Weights of a small GPT-style language model, trained from scratch on English Wikipedia.
Size: 12 heads of 32, MLP 1920 tanh GELU.
Architecture: RMSNorm before each block, no biases in attention or MLP, untied embeddings.
Training: 416M tokens, 12687 steps.
MLP neurons of a small language model. Each row is named by its layer, matrix (up: input weights; down: output weights) and neuron, and shows model dimensions 272-367. Each number is 200 + 40 x the weight over its row's rms, rounded and kept within 0 to 999.
After each neuron's rows, "fires before" lists the tokens most often just after its 100 highest values on Wikipedia text that the model never trained on.

L8.up1251,224,128,150,165,177,245,194,212,203,175,157,213,202,190,209,204,263,178,185,164,206,241,193,245,184,211,167,188,190,218,214,141,283,186,250,188,234,145,178,143,240,206,201,202,163,155,197,159,155,143,289,192,215,211,229,223,249,145,237,156,213,186,280,208,275,205,165,169,192,282,221,176,240,209,129,198,138,200,186,191,215,239,202,131,185,216,149,199,221,195,179,168,144,212,226,263
L8.down1251,132,260,176,249,162,175,227,135,186,182,224,137,207,254,194,232,98,152,204,176,161,140,153,197,174,221,232,214,216,194,268,180,230,237,217,153,193,152,203,197,159,223,199,176,257,187,230,285,215,210,209,206,211,240,200,249,192,162,221,258,237,161,247,172,166,183,128,235,45,214,196,162,211,222,167,181,211,180,206,188,131,193,196,145,213,218,196,160,196,258,206,260,231,235,153,204
fires before: " |", ".", ",", " and", " in"

L8.up1687,253,248,271,188,139,157,182,163,206,217,286,242,210,192,243,197,145,194,262,196,192,133,252,190,268,154,198,185,189,183,129,156,236,236,180,165,157,179,182,257,199,183,140,145,191,114,207,257,254,251,189,201,215,192,134,215,197,145,202,193,221,206,250,256,192,153,284,209,186,174,243,162,297,187,159,222,158,200,218,191,283,228,140,191,154,138,178,268,161,142,203,111,259,204,205,262
L8.down1687,282,230,245,206,284,205,208,140,196,227,119,181,232,235,172,233,246,235,222,271,132,185,197,274,220,213,207,264,241,206,179,252,197,218,172,212,190,147,229,186,206,240,145,284,168,242,204,224,217,168,235,253,166,147,321,151,165,159,197,210,233,210,243,212,173,159,183,219,208,295,181,209,239,183,188,119,183,187,157,175,202,176,199,252,138,215,186,155,204,188,159,180,120,183,172,160
fires before: "n", "g", "ning", "ed", "d"

L2.up1510,174,125,134,216,133,225,265,167,173,173,174,254,215,255,162,171,217,317,194,134,218,168,163,156,252,180,224,170,171,219,257,232,252,267,227,110,149,229,182,207,217,250,210,239,180,158,270,253,262,163,174,195,151,195,180,208,297,175,220,198,203,234,276,122,166,246,171,201,202,135,218,177,197,227,174,205,269,211,241,195,218,222,204,227,212,303,258,156,212,167,301,232,228,94,203,244
L2.down1510,283,216,263,168,193,204,194,205,178,224,143,216,166,248,237,145,259,150,200,242,234,195,176,201,187,187,186,180,165,210,170,173,161,229,184,268,188,179,179,276,155,131,143,215,296,262,172,242,193,215,238,225,124,222,210,190,228,169,127,169,226,245,207,144,233,160,149,224,156,252,233,241,192,251,191,166,154,245,178,225,206,226,173,123,158,157,155,139,267,174,201,254,180,249,258,239
fires before: " |", ";", ".", "\n"

L5.up789,229,152,221,228,102,148,225,234,267,190,191,244,235,172,225,173,137,125,204,177,210,241,232,170,232,233,216,275,147,207,186,243,232,182,226,189,197,111,259,253,196,228,181,264,231,181,206,212,206,220,152,242,172,212,221,253,156,199,222,198,204,209,206,207,211,193,249,144,176,107,143,151,147,143,145,195,229,153,225,195,153,268,260,222,282,186,183,247,209,183,198,278,253,249,211,194
L5.down789,240,208,166,171,179,138,220,232,229,218,264,214,181,196,155,224,222,228,161,167,169,280,246,122,199,177,257,180,233,245,224,240,232,210,176,220,187,155,164,131,219,158,206,173,174,180,161,195,241,154,218,221,235,139,166,198,223,248,206,256,191,272,192,237,224,113,211,191,160,131,246,206,193,179,251,180,261,171,188,288,195,216,250,135,199,220,230,116,204,249,226,133,244,168,180,267
fires before: "s", " of", "ed", " ", "ing"

L5.up1759,242,230,175,291,207,233,239,235,217,156,122,244,324,181,190,233,231,224,182,221,259,164,200,155,159,196,208,168,86,189,203,202,186,117,216,211,193,244,226,250,180,189,222,210,132,151,117,208,191,228,215,261,214,175,219,229,165,206,261,231,197,232,193,189,140,157,205,246,189,203,180,168,221,204,287,175,257,229,261,218,250,160,136,259,247,170,151,231,261,182,255,242,210,158,169,203
L5.down1759,234,214,168,175,256,252,168,125,136,218,208,235,260,182,196,221,213,206,235,233,181,284,196,227,181,191,182,219,211,195,206,243,223,205,240,192,198,182,245,196,194,197,191,221,228,229,210,180,229,169,208,179,240,190,260,163,193,152,213,178,231,194,142,166,226,229,199,167,213,187,202,174,184,199,185,152,191,171,235,193,246,232,194,273,188,160,233,199,233,241,170,288,195,233,213,180
fires before: "s", " ", "t"

L5.up1708,236,211,202,229,206,210,178,68,234,174,229,182,180,169,156,255,138,163,151,228,242,140,193,175,219,218,258,184,198,243,162,266,205,133,242,205,156,185,243,123,175,216,235,289,155,240,185,209,119,276,152,210,171,222,222,205,175,186,202,230,193,265,216,153,237,189,201,161,270,208,221,176,187,239,228,168,233,189,137,185,294,218,190,218,191,227,240,197,284,200,189,191,123,103,211,214
L5.down1708,231,207,207,186,226,151,233,178,227,204,219,295,105,209,124,180,219,193,204,194,166,142,235,192,179,199,279,255,220,277,197,197,165,218,168,158,259,181,190,203,208,169,192,173,224,133,255,159,172,183,220,222,217,209,209,172,219,214,176,121,249,264,243,151,136,234,143,212,189,175,154,174,163,172,215,213,128,191,168,252,192,195,166,212,212,159,224,304,244,217,202,245,164,227,240,137
fires before: "s", "A"

L2.up1711,224,220,200,225,221,146,254,208,159,162,230,221,202,208,214,108,154,221,176,200,211,122,141,261,125,167,183,217,226,205,191,257,270,252,247,184,202,217,253,213,221,150,259,187,212,226,141,218,233,178,235,232,218,201,211,106,222,147,170,248,231,215,200,243,229,235,255,201,289,110,212,223,210,196,235,211,143,270,289,220,170,168,214,188,227,186,202,169,174,215,188,183,137,205,262,118
L2.down1711,116,167,223,223,189,183,147,210,146,237,236,184,222,242,202,212,207,256,229,244,182,252,196,195,146,152,221,234,178,220,247,129,207,181,183,226,160,167,181,182,181,147,121,162,207,262,225,198,213,174,216,228,241,175,223,289,326,145,223,169,216,226,186,138,107,210,196,230,169,253,223,167,183,218,222,182,198,210,203,260,174,226,182,209,212,250,170,140,203,262,188,187,193,151,257,220
fires before: " |", " 0", ";", " 1"

L8.up560,174,176,164,134,143,164,213,166,197,234,209,152,195,271,253,190,202,216,151,220,165,243,188,160,140,209,230,264,206,202,136,232,261,243,196,201,176,157,170,201,261,212,200,190,239,216,237,146,155,201,157,188,237,299,176,219,192,233,251,251,194,173,240,271,144,154,181,169,258,191,234,197,190,244,167,200,193,205,179,249,253,186,195,161,179,133,223,188,183,216,205,230,201,184,190,181
L8.down560,189,240,225,192,193,205,260,235,190,201,225,165,219,174,191,137,214,239,176,223,168,251,180,240,271,276,200,185,249,199,119,190,148,235,259,241,161,225,215,229,182,181,130,142,189,148,187,190,168,292,196,168,206,249,115,257,209,213,229,195,131,129,201,247,246,124,206,159,196,213,211,189,225,165,209,207,192,226,152,181,218,179,108,234,178,244,283,237,198,164,211,214,222,230,185,195
fires before: "\n", " ", "d"

L8.up54,274,215,277,195,226,181,191,200,186,134,171,191,124,223,235,247,118,316,225,169,200,233,137,197,154,263,232,153,146,132,268,233,225,239,312,227,225,218,225,250,131,266,180,177,261,169,164,241,198,226,143,211,128,163,202,178,222,203,231,148,197,234,169,213,198,201,246,183,268,209,240,256,194,212,182,259,194,191,253,196,203,148,224,192,196,262,129,223,98,191,214,178,166,199,222,206
L8.down54,219,148,157,130,142,129,226,158,203,228,125,128,208,245,169,111,165,209,190,214,232,133,127,230,135,173,222,183,260,241,205,199,245,293,178,195,142,213,236,200,179,197,180,194,142,263,186,211,152,225,229,206,197,226,233,134,261,222,233,179,179,173,236,208,227,179,212,150,180,145,231,166,205,215,186,182,199,183,204,163,252,252,191,143,190,162,213,213,187,172,187,254,241,207,233,165
fires before: ".", ",", " of", " and", "==", "\n"

L2.up1115,242,60,176,202,188,214,167,212,165,256,164,169,182,258,211,220,228,252,160,137,252,210,267,225,199,196,173,217,129,180,162,154,168,191,158,176,237,167,172,230,195,201,151,264,176,224,199,184,184,174,204,199,222,140,229,213,158,212,210,208,160,226,168,213,220,228,135,190,203,202,206,230,184,235,228,179,153,246,168,194,219,197,214,288,194,146,169,149,162,128,182,286,279,149,195,216
L2.down1115,166,277,206,158,195,211,214,210,251,180,192,174,213,262,129,158,188,154,205,191,247,114,183,177,177,189,250,237,214,172,216,207,171,158,196,257,194,210,267,257,128,152,173,159,208,229,194,194,225,200,217,181,243,231,191,131,238,176,195,164,163,182,185,147,212,222,256,215,191,205,166,137,207,173,259,242,138,129,237,177,207,225,176,222,253,195,253,229,248,232,236,276,135,213,152,218
fires before: "s", "\n", ",", "ation"

L2.up1039,198,187,219,225,141,213,179,139,194,143,208,228,212,192,168,152,184,177,220,195,243,175,237,163,186,157,186,198,160,224,117,215,155,180,202,152,112,280,114,212,141,239,261,190,129,237,181,201,180,233,185,256,167,205,214,237,182,185,230,125,188,286,102,206,189,203,162,230,260,216,279,181,83,236,216,191,185,226,188,187,232,180,144,153,215,169,198,206,234,127,170,262,191,221,163,214
L2.down1039,191,197,203,101,239,183,178,142,177,198,158,148,184,232,220,210,206,231,232,250,176,180,186,192,173,208,191,175,178,228,207,155,275,190,202,276,216,149,89,179,184,256,300,192,172,153,191,238,223,301,187,192,142,182,262,164,181,250,252,195,179,308,211,224,224,227,152,201,129,218,197,99,151,245,224,202,237,196,210,123,202,143,151,285,225,160,233,184,143,174,190,269,277,182,194,205
fires before: "s"

L5.up1771,230,141,210,225,160,143,184,202,187,171,260,236,208,230,195,206,166,190,170,220,200,216,216,171,167,182,166,171,264,177,179,228,170,162,240,227,255,152,259,182,176,234,130,183,164,103,183,170,145,149,215,200,176,210,216,201,155,158,253,193,183,206,243,155,241,232,218,147,166,171,206,192,218,160,176,258,122,246,219,156,285,258,110,223,154,237,172,170,138,103,207,165,219,187,236,245
L5.down1771,217,214,245,240,182,252,179,181,203,164,190,262,245,184,148,176,247,148,169,249,258,244,246,185,190,226,225,239,239,212,219,235,171,206,222,217,216,126,235,168,249,181,125,209,220,132,163,181,195,184,284,210,194,173,130,195,161,218,244,210,217,240,247,144,163,237,197,199,200,196,218,199,204,197,151,168,125,184,227,245,210,229,118,236,192,259,248,115,178,149,311,245,193,171,263,237
fires before: " |", ".", ";", "\n", " "

L2.up977,166,190,231,235,131,258,229,235,133,223,160,280,200,208,206,197,203,206,189,183,171,217,183,167,249,169,187,250,162,171,202,242,188,225,250,216,189,99,176,139,202,211,175,231,242,210,162,160,245,164,256,217,170,233,229,233,153,236,174,215,155,141,150,143,226,156,198,205,245,242,175,237,212,251,272,198,180,166,187,104,227,186,175,220,254,153,213,218,102,235,170,235,188,209,199,266
L2.down977,215,277,177,199,209,156,212,194,251,167,227,150,117,163,212,175,168,169,166,211,205,194,191,198,208,256,152,217,189,215,145,202,172,170,224,201,238,212,169,278,181,252,155,158,238,211,204,165,183,202,231,190,175,226,179,263,234,236,142,231,240,222,318,225,145,179,217,155,168,246,170,249,130,202,267,132,264,218,223,286,199,197,292,193,124,207,175,234,253,240,154,169,191,188,186,203
fires before: "\n", "|", "-"

L5.up520,179,200,226,176,249,221,206,138,160,198,176,173,202,248,225,194,177,233,186,205,203,163,200,248,207,204,256,213,233,259,159,185,249,210,189,177,237,148,173,151,164,236,166,236,169,196,189,173,172,286,232,207,214,178,200,201,195,160,127,197,251,130,177,214,150,249,137,163,167,264,188,263,177,190,297,205,182,177,193,221,187,173,179,118,211,164,246,184,252,219,241,213,164,196,159,242
L5.down520,189,232,179,130,220,198,201,244,176,149,254,196,207,182,178,200,254,225,187,250,231,223,86,161,220,193,221,187,163,216,188,122,212,229,143,210,238,123,193,215,172,204,237,268,213,131,163,232,141,198,221,161,134,172,100,212,179,148,226,211,208,131,131,221,150,166,183,170,196,240,184,254,194,170,186,180,228,205,191,226,239,168,190,146,197,266,210,239,242,155,141,246,193,250,151,161
fires before: "\n", "s", ",", " and"

L8.up1805,150,201,141,218,189,179,215,137,156,160,205,233,224,171,137,192,222,257,193,194,191,276,267,107,226,168,195,215,197,187,240,207,261,168,209,245,246,136,218,244,218,218,241,166,187,176,209,149,195,187,145,239,197,161,206,199,242,282,131,199,179,179,246,184,230,201,141,136,158,192,181,207,146,238,254,225,219,224,210,185,177,248,172,241,161,209,169,203,124,255,133,209,185,210,152,196
L8.down1805,188,250,226,165,218,278,214,256,209,169,212,229,157,301,97,184,201,185,264,166,186,194,129,224,224,188,207,151,197,224,248,174,175,283,226,213,212,219,180,219,292,150,250,249,245,163,237,261,165,196,229,232,169,193,217,219,157,258,197,224,197,201,240,191,203,175,237,242,116,206,165,243,151,161,278,200,161,195,237,178,192,185,161,255,178,176,133,189,188,125,169,99,251,180,224,197
fires before: "1", "2", "9", "5", "7", "6"

L8.up1123,175,242,257,225,194,245,177,218,239,230,190,241,233,223,171,226,241,184,192,228,169,277,160,201,215,188,179,120,149,228,151,194,182,247,201,163,196,172,240,109,139,156,181,190,251,166,246,231,264,207,189,214,185,188,211,245,185,207,211,166,248,209,260,175,160,258,220,192,141,231,244,209,195,295,237,206,163,141,218,248,177,253,175,242,171,230,168,151,184,238,158,252,127,212,251,189
L8.down1123,182,228,156,157,158,204,189,213,180,219,168,246,242,316,157,201,175,176,175,255,175,213,226,254,121,268,174,206,212,233,143,194,222,233,173,272,219,150,242,162,210,160,195,222,263,198,237,207,150,253,231,169,102,215,177,215,162,238,275,209,251,147,211,298,217,214,254,167,139,234,336,126,159,207,172,248,199,112,190,225,261,271,166,197,180,271,179,190,196,177,246,256,180,205,181,238
fires before: " |", ",", ".", "\n", "ian", "ia"

L5.up2,222,207,195,286,227,220,213,204,227,166,226,224,205,226,172,224,218,172,220,137,244,214,214,198,144,262,165,162,307,251,205,210,162,201,131,142,240,169,220,141,216,209,244,189,150,139,233,163,189,101,186,185,167,213,129,164,260,282,211,169,174,235,241,293,183,177,180,188,157,96,217,147,168,200,169,250,120,206,215,291,123,105,251,217,220,239,157,212,107,276,169,201,207,198,188,157
L5.down2,224,242,223,196,260,200,203,264,306,176,192,245,270,203,244,152,186,239,263,192,193,174,258,238,246,204,160,215,288,201,251,249,244,233,287,191,248,186,258,219,251,199,180,255,203,192,217,172,161,242,187,251,215,231,198,215,185,220,215,222,181,235,98,209,232,188,138,204,198,111,165,195,210,250,184,167,178,190,194,179,184,168,174,168,202,206,233,153,280,179,135,228,254,216,143,146
fires before: "ine", "1", "2", "6", "0", "9"

L8.up62,193,257,255,172,251,195,207,229,197,194,176,116,188,200,225,227,127,241,165,189,162,159,203,220,134,209,235,92,200,224,260,199,157,225,159,133,208,180,211,232,224,264,274,224,197,203,275,186,135,189,173,204,153,143,188,163,183,211,190,178,194,178,228,218,140,216,173,169,190,187,226,104,207,203,193,239,196,184,190,179,209,163,117,257,229,152,232,225,149,226,188,154,269,237,205,211
L8.down62,219,160,217,212,182,203,184,165,222,300,144,219,266,217,237,211,205,147,248,202,186,233,226,244,214,191,168,168,228,252,222,197,262,167,247,273,259,193,178,219,150,165,168,226,211,248,229,164,261,169,280,203,218,240,278,197,213,134,182,164,99,222,195,180,104,239,175,107,215,169,197,188,192,231,187,160,211,171,253,260,225,218,226,168,252,252,209,265,274,209,192,179,157,164,205,205
fires before: "s", "tic", "hop", "ton", " and", "hi"

L5.up674,186,185,173,302,177,216,233,212,198,195,164,181,129,243,170,186,239,214,253,154,184,215,183,123,271,177,170,248,223,239,189,299,209,208,216,202,154,278,253,130,279,257,201,203,200,114,209,147,219,220,162,262,234,206,138,254,234,164,253,87,174,229,200,130,217,246,159,270,224,223,243,250,178,199,154,232,226,234,254,209,162,208,244,198,211,169,249,199,198,196,218,215,156,182,150,173
L5.down674,150,182,241,250,202,159,209,204,216,187,156,140,170,213,150,87,263,242,210,167,183,245,235,135,206,223,104,246,296,195,222,174,161,165,177,167,178,235,170,207,215,257,177,203,114,119,252,185,242,224,244,220,190,170,188,298,190,154,185,204,183,202,109,109,221,274,212,247,165,249,202,219,159,154,184,252,174,213,222,198,192,226,218,180,187,188,134,116,187,267,251,227,172,279,218,200
fires before: "g", " C", "c", "k", "e", "C"

L8.up516,215,187,224,208,218,202,178,142,218,226,235,179,165,198,162,264,186,212,142,158,162,213,209,279,172,193,191,115,79,276,227,196,162,284,298,259,177,170,245,167,190,214,195,278,162,221,202,140,226,201,176,191,246,189,215,186,215,173,240,192,120,205,150,260,207,210,195,236,281,194,198,127,203,158,220,242,194,268,252,176,271,173,228,209,212,222,193,265,195,246,194,229,192,176,211,188
L8.down516,158,234,244,225,198,299,167,155,202,174,254,130,246,275,201,253,197,185,253,201,200,264,209,215,184,170,202,208,175,251,170,185,129,223,187,176,206,208,221,200,228,195,174,172,182,187,183,186,177,199,297,163,84,189,273,176,234,196,205,165,294,222,179,228,217,255,229,205,217,176,253,117,184,212,282,229,276,193,257,203,219,171,186,230,139,155,204,197,271,171,216,115,194,184,177,263
fires before: ",", " in", " 0"

L8.up11,173,198,230,227,245,145,221,155,215,155,254,165,168,214,224,159,205,186,97,215,215,197,187,168,162,246,218,192,100,251,149,238,264,298,158,193,197,161,182,227,184,218,173,169,195,239,198,156,216,265,149,243,206,248,266,146,252,174,149,182,167,231,126,276,208,219,248,176,218,174,227,192,185,190,239,163,209,204,160,140,204,212,224,175,205,176,230,188,181,182,237,218,160,175,246,108
L8.down11,211,233,214,224,206,240,201,243,305,234,139,275,206,166,233,181,125,162,179,203,207,187,188,210,181,129,180,170,219,227,201,136,194,207,230,188,195,239,178,133,260,153,202,201,275,173,146,163,233,209,204,160,217,217,201,208,136,186,165,229,210,207,222,155,183,176,198,195,116,180,216,207,111,260,186,203,148,167,230,169,203,216,170,200,201,191,230,175,174,234,211,220,201,200,167,208
fires before: "\n", " The"

L2.up128,224,246,225,272,221,247,206,193,155,293,196,208,176,102,199,159,216,225,186,267,144,206,237,222,150,226,187,229,216,201,170,220,186,242,220,230,222,255,185,117,215,228,218,173,156,250,261,265,229,189,285,214,174,207,315,229,169,188,141,228,228,293,224,219,223,262,248,203,186,218,207,193,205,182,209,238,209,285,161,172,166,169,229,224,170,203,121,131,203,245,181,262,157,310,217,202
L2.down128,236,191,182,255,215,217,234,152,205,249,122,181,214,184,261,240,166,158,132,159,178,122,222,287,155,196,138,116,164,229,213,192,178,212,97,196,199,165,200,156,242,157,203,192,257,230,183,186,183,208,193,189,127,199,200,176,242,128,112,272,253,237,211,149,253,110,153,181,179,195,216,169,166,258,273,150,186,246,264,187,256,223,211,262,160,192,222,275,218,200,196,187,225,187,165,199
fires before: "s", "ed", "ia", "an", "ian", " |"

L5.up164,188,198,262,243,205,233,196,236,142,244,195,221,163,251,217,222,268,216,170,200,181,204,207,179,155,151,163,212,177,147,186,111,176,247,147,236,186,132,180,195,185,229,149,242,261,183,241,185,195,192,264,252,181,261,212,264,170,236,284,197,177,264,182,227,165,182,133,191,257,294,292,235,174,197,197,232,202,155,215,128,179,247,137,204,220,165,199,291,187,163,177,161,217,231,217,162
L5.down164,143,139,191,230,261,243,78,128,245,118,124,163,220,152,206,190,154,169,226,285,211,151,225,170,273,218,155,211,144,175,237,211,170,227,146,186,221,183,284,244,198,169,187,191,186,184,218,188,141,242,316,218,169,198,204,173,203,186,158,148,130,222,217,145,177,240,169,125,215,197,220,158,255,244,192,165,232,203,128,302,197,197,188,301,147,210,254,249,202,230,186,193,177,176,221,182
fires before: "ed", "n", "ence", "ion", "ing", "al"

L5.up1905,189,236,141,212,209,153,195,153,252,219,261,161,219,181,230,149,207,202,161,284,189,267,176,119,131,250,152,216,198,143,165,191,235,184,193,222,222,168,180,184,192,149,178,238,243,205,201,225,215,234,216,192,187,265,234,231,210,238,237,199,242,191,286,272,110,198,226,154,238,149,236,239,182,120,195,277,282,211,207,199,180,226,278,180,291,203,216,166,152,231,200,220,228,177,214,197
L5.down1905,228,191,193,149,222,196,271,206,185,216,156,201,179,281,199,211,207,182,221,193,232,195,171,174,280,184,182,182,159,214,259,233,207,220,175,205,183,253,209,195,190,155,191,215,168,223,177,252,235,208,299,223,177,194,176,240,272,195,227,170,182,171,194,159,243,235,188,175,279,237,234,112,197,156,147,156,214,192,140,168,177,321,206,178,195,134,142,166,228,204,137,227,128,254,203,195
fires before: "\n", ".", ",", " "

L8.up1679,157,123,161,271,203,180,216,159,292,192,240,287,146,183,190,206,206,222,259,156,182,148,218,162,203,197,194,219,205,207,137,256,183,265,162,178,213,162,207,240,197,206,179,220,183,211,221,133,243,207,294,157,209,153,205,220,196,155,149,193,145,191,272,224,244,170,151,210,230,113,145,163,162,234,163,187,148,267,233,216,228,219,198,170,226,213,149,256,271,197,170,103,175,189,95,274
L8.down1679,231,173,260,255,176,160,146,215,113,238,190,151,121,171,193,173,226,200,182,180,252,267,184,203,202,222,257,228,170,186,190,227,181,212,213,236,183,229,214,222,193,191,225,186,192,197,155,235,182,150,150,203,187,160,202,152,172,277,144,247,250,241,253,218,255,120,151,268,213,213,197,211,152,216,173,193,279,185,288,198,161,141,228,190,219,225,171,238,175,143,177,186,181,123,210,173
fires before: "ed", "tion", "ing", "ia"

L5.up1274,197,185,149,128,186,222,251,229,181,208,255,135,161,221,144,279,195,268,204,229,186,171,188,231,181,212,217,205,188,231,188,191,195,203,249,261,300,189,231,182,223,190,190,134,236,175,179,251,254,191,140,168,191,206,210,201,245,140,241,263,215,238,210,260,130,204,114,201,182,258,197,198,233,211,165,217,173,189,124,131,256,263,251,151,222,226,206,222,145,224,201,154,150,228,227,176
L5.down1274,315,224,202,158,254,196,215,178,236,211,150,211,207,219,175,165,227,169,210,172,141,280,172,251,167,255,244,235,184,203,160,193,212,183,235,212,266,196,233,164,165,200,147,246,252,193,222,210,185,311,255,216,102,169,176,244,269,249,253,273,144,200,201,194,149,152,302,130,198,187,175,265,217,173,161,227,184,181,212,266,122,216,277,212,171,116,224,152,197,210,191,195,207,252,167,221
fires before: "\n"

L5.up1626,204,153,198,235,199,182,150,194,230,219,185,251,275,185,233,188,178,168,195,198,187,191,273,232,220,195,211,188,234,240,129,243,172,230,148,174,193,259,230,143,151,237,269,249,163,174,202,174,273,267,184,162,289,159,179,202,201,198,199,244,178,180,232,211,225,255,209,234,196,183,177,239,161,129,232,222,231,158,159,208,222,237,188,240,142,252,228,221,203,294,186,139,230,228,137,254
L5.down1626,313,225,201,191,225,177,86,144,202,227,171,219,164,184,162,151,212,157,219,190,196,196,240,193,206,159,170,201,307,176,220,207,181,229,208,198,140,115,185,194,237,180,192,240,154,187,163,203,195,174,250,201,197,239,191,151,181,130,216,175,146,242,215,227,219,173,226,263,259,173,210,192,205,181,223,213,225,173,256,249,217,155,202,247,275,297,168,218,229,131,200,251,162,224,209,230
fires before: "ed", " the", "ign", "ing", " a", " to"

L5.up206,201,282,217,129,179,215,276,188,207,205,204,157,233,219,241,208,261,230,169,221,249,256,218,215,215,218,171,286,247,175,199,171,231,231,180,194,196,222,212,149,246,222,224,183,131,197,187,190,208,271,264,243,149,263,217,274,193,182,136,165,161,235,212,158,189,223,208,145,206,132,227,148,188,287,237,236,243,255,162,153,220,193,238,191,261,232,122,213,188,238,222,234,222,297,123,276
L5.down206,231,281,218,167,197,238,177,221,215,183,177,175,118,162,185,121,198,162,236,190,190,192,175,171,176,191,229,209,249,126,241,174,206,224,183,167,207,231,222,211,146,167,243,176,267,192,198,221,188,215,97,231,267,256,103,204,231,204,240,257,247,209,262,194,242,277,236,181,157,178,153,186,276,138,220,210,249,236,252,164,171,228,298,221,163,217,266,250,151,197,198,244,247,266,161,272
fires before: "-", "er", "ated", "st", "ch"

L8.up1134,156,227,234,225,265,197,171,242,230,305,260,202,182,240,203,133,175,243,253,203,155,206,165,171,186,125,220,137,222,209,121,201,171,187,235,268,197,265,199,109,249,167,182,222,197,197,239,240,159,253,175,170,234,223,248,127,207,250,121,220,252,159,286,251,221,132,219,164,230,245,228,257,239,235,158,154,199,263,147,179,197,271,158,174,162,202,229,178,145,214,125,225,226,218,198,164
L8.down1134,213,231,154,111,233,186,247,177,238,174,145,188,201,140,235,167,165,213,204,217,208,176,200,205,239,167,134,227,219,226,243,197,221,232,236,213,213,161,202,183,196,176,155,181,220,216,148,264,227,182,165,258,165,197,166,229,232,220,225,184,166,244,239,205,221,185,221,218,163,186,155,153,229,212,218,239,198,186,181,227,217,190,189,186,169,200,235,161,258,171,205,244,189,205,198,195
fires before: "\n"

L5.up1336,147,220,163,239,210,196,217,218,190,196,228,158,227,226,186,209,175,115,227,207,198,229,231,122,161,255,317,128,193,176,225,195,234,226,221,151,208,251,186,249,166,150,207,209,152,197,251,204,152,246,152,172,189,157,185,182,186,166,140,229,253,237,203,227,256,219,162,220,160,258,183,152,218,213,191,242,157,258,242,254,213,144,171,225,201,189,170,179,191,263,132,213,209,206,256,189
L5.down1336,170,261,169,205,238,158,170,232,293,106,119,238,213,277,251,239,168,208,266,227,161,199,190,255,181,199,242,219,196,211,208,176,239,259,208,146,186,219,244,213,167,253,184,236,161,179,258,141,258,245,126,216,174,202,219,111,165,224,194,246,125,236,241,270,201,209,241,162,194,208,205,187,185,282,225,211,183,188,247,202,223,247,162,251,217,170,183,168,214,200,180,241,212,245,209,176
fires before: "s"

L5.up643,205,259,257,215,146,246,198,320,225,213,212,124,184,236,229,200,169,184,207,173,185,205,261,140,219,138,272,222,195,164,211,207,183,223,181,192,226,155,193,243,212,209,231,215,162,188,188,207,220,170,172,188,179,229,148,272,268,161,235,181,191,229,283,219,197,267,182,132,154,177,191,168,180,212,228,195,201,215,173,210,178,260,203,227,172,180,263,234,273,241,208,187,138,181,166,217
L5.down643,152,234,166,217,213,212,133,188,200,275,186,204,237,197,125,133,206,246,213,193,202,179,244,190,127,211,250,218,311,282,216,187,197,244,249,262,206,161,266,249,234,137,199,197,221,233,165,239,230,175,237,131,265,139,173,155,288,179,194,168,156,179,220,232,242,188,156,141,216,188,267,238,182,208,231,156,175,157,195,267,148,179,205,282,149,233,222,249,178,223,287,202,143,180,200,274
fires before: " ", " |", " m", "."

L5.up714,218,131,195,275,220,226,236,164,177,218,223,214,227,269,149,219,200,189,223,142,187,226,147,180,225,195,157,169,204,152,243,247,188,238,201,271,160,184,167,189,173,213,236,264,171,212,180,201,223,271,199,243,199,268,198,218,216,224,212,160,180,220,193,155,246,69,155,244,177,177,151,150,230,128,172,187,127,229,230,248,214,208,154,166,164,268,211,207,179,187,228,116,173,125,111,197
L5.down714,190,164,150,242,204,256,158,161,237,249,269,156,222,227,136,171,241,213,201,204,201,203,179,272,162,246,234,189,284,176,232,228,152,211,264,238,195,256,172,253,187,186,196,186,190,213,125,232,211,190,279,151,220,204,151,184,217,239,224,226,243,181,110,210,248,194,176,191,222,124,199,175,169,161,197,178,243,221,249,181,177,224,203,257,205,180,212,198,202,220,262,183,181,180,198,190
fires before: ",", "u", " |", "k", "ue"